Part of a small language model's weights.
Size: 9 layers, width 160, 5 heads of 32, MLP 640 GELU.
Architecture: no position embeddings, biases, tied embeddings, ALiBi.
Training: a variant of Muon for these matrices, 121M tokens, 7398 steps.
MLP neurons of a small language model. Each row is named by its layer, matrix (up: input weights; down: output weights) and neuron, and shows model dimensions 32-159. Each number is 128 + 32 x the weight over its row's rms, rounded and kept within 0 to 255. Numbers have three digits each.
Before each neuron's rows, "fires in" lists the words (lower case) most often at its 100 highest values on Wikipedia text that the model never trained on. A number after a token or word is its count.

fires in: "by" 19, "two" 16, "with" 9, "among" 7, "many" 7
L6.up97:162155075097147176183127122152094125150123096116148095156094107167149130144081082139126161115157150125094051103170092071128069083102150140214167149059128157135124058080158102119139097129141127085118109051100138159084185200127192079081137163112128162137100148123121129155116150126135177101170157157162090111151098155132094101160168139148134120109112092113098124180115166135107118142179
L6.down97:131114190139132137110186176129176191145086138182133135177202148122165140081179112083141121143146110162146100119097176136110082140134169102062129099138120108105094087154081155124109160123123133127124149130057126084101095154117080144140109077138095152137151167102137081127159095163100101157118100150130118148132092135149202155118107165120146105122000092171117085081142161125119078142096

fires in: "with" 57, "as" 9
L2.up75:152139098110101115158209103130128088146127107147127086167113142106078143155118118138152114143125173126168166118255116070108152156177116133139121104112151176091163167129121172186131139121132148117151133120113103134168170087183127122110141125108123080111082111146144101150142107109112067155067123088128175133096146189105141179089173108057154116167086107101199113110125134135178152098133
L2.down75:140138095150122156144085067104140153131135148130070181150180156122162150136139146161135132166147112093087056167029121178127087122051147133134094165126081076110159111091134117095084117142117087076148094127155084126152142136125163114100119130146116184129093079164090080195146111140147109128127161170167124219181161132142141075137107091162178164126099113130120140135130132152131157096144

fires in: "had" 40, "have" 24, "has" 12, "be" 6
L6.up584:105109133101165104173122087125088118125163153180159160173071124170099149078130120147146115159108117147090142149133114116057135078121128111080213174153111160119154128130131130095139114181124143127159112151073114064081113143167133155152150142178143073121123136162100139157140128109159079182123118131138211104179135078175132209131155049082075129137134143122085153159154171120162142124102
L6.down584:148097136163163141171154123138121121145109112137055074103175053110159127118185094141151071120099103088160187121163157128088139170043093141137110187144176134107122157139071122165135140134056136120102130064117115160130167182112209117129133147166207128137084089118079080131145130139118133156184090159170140105168150148162090128125060123132089095112140171135121079116084190183105137115126

fires in: "in" 77
L2.up331:053127156156095196089129092096144154108130081098101101103132054119124111175136129078120112050174166128181155142167138104103124160108160119130166072172051074158213118135169144119110163106115119115091140177110109071147184135066146175130128161139104103087151140105185088164067094135149117161144132141176111113104113114109113121145163157119182098151137147070173138134130127142132114137162
L2.down331:147103101145164156184143190142126115163165125085110102098127148152133167136079110171105129178082120083087090144126146135169109122206137145084169051161078153113056126107120153091106110188142102098098150116099146143180104184126095131148132141097159127163118098162137101107058089132113164112087159154118142099161074113128112120132097163127133219110196153109147162138182044144153172142147

fires in: "by" 39, "at" 9, "letter" 5, "with" 4, "frits" 4
L2.up505:053141120106163195149137116074158099175140135160099128142095123128131188148123090143062105109144141075147170096166125081141140175084104110183159116082114114183118214188142169134103114152130143132156164137205108130135163085113115104125130104121137091094093134062160084103104072155118123174158126056083182109168098106126089122120131156067122152141159110078162176147081119162121106129137
L2.down505:173129145134100164111085116113138088190114133137182063151086120177116145150179121178099099079067136101073121054109187141200082122151112105148111146120169132141146176115144169088142091062166106152165141120135145106165190062136109123169091169124178133041130107166140169158122101153213157134126114058106122140113144175144114145138134085075090160140154093113127139109110084178125143112145

fires in: "with" 90
L2.up283:067162126158134127139145142115108115096127148151050111144151144108129131144121195122148167130112117203139081092156149088128118124139107150142107103118169082138130083085069170167092164187118049099151148201092102074106097054139123138187156115149135072163108079140196104155150119115112098099068124122102115094098190126120110090108145134143108071184103101136142147092126132092192159156168
L2.down283:133140134047098088097144093146149149136148105129164100187082176193155148127087087103120100146161139120056120150111153186078099146096145086123121127169159146171080128121146140100136175152107116072157130097120151158132164131130106114079151102131140137143101128135097110129099115163153117118172164135177123179118100109147137129103044103115136085163182155121110099136168132169079110124102

fires in: "to" 36, "can" 25, "may" 11, "should" 8, "will" 7, "must" 6
L2.up85:073202142130156077115119126170137203111140141163192111125100078131132155155122144109122090117122189174107123145144171111097085121132101099131083143191130129183132137150127122084184168183095126163110144094094171122086183160143119078115094169114138103112060097145114141141089140086140207130182103117139150165187075128135163122107078109139102119122114177122136143143106144087058110101162
L2.down85:133147106118121137075190143119098138093152172133129131131174052189122151126138176095133102120093110180104172193011139118124136162128090159094089119172124102124168172173163140118136121087099123149126116120132100134049210100094144143094157150112171168123087064115110124052111097133119170162141139163115133164177149118146144150131125110133139170120064117136149163111124138096096119116092

fires in: "to" 64, "not" 8
L2.up60:116135129088095096087145148113061129076144138121097158216122084113114110121113138131154126129138132147087157158166155137150102127120187143139087131195102093135162114133109159208159142124076107166152103146176080173119166091163079148100180103036136126185146114061090140138130106076089148167076119087102120132127124116110125130090124144122150147119119109088147141135112179102134100096124
L2.down60:154149126074108137119139115144078134139126111080118173136077181168149166095128133102160170154112094144092136154148126123108110123105137121134098136079112104106244130128147186119158148147126093079172126100127138150114150107169112153127103133134105170162089016184017076129140156145089153137084118174181095158133082113177074166149084147125159146084105113089148148092143142136118137174167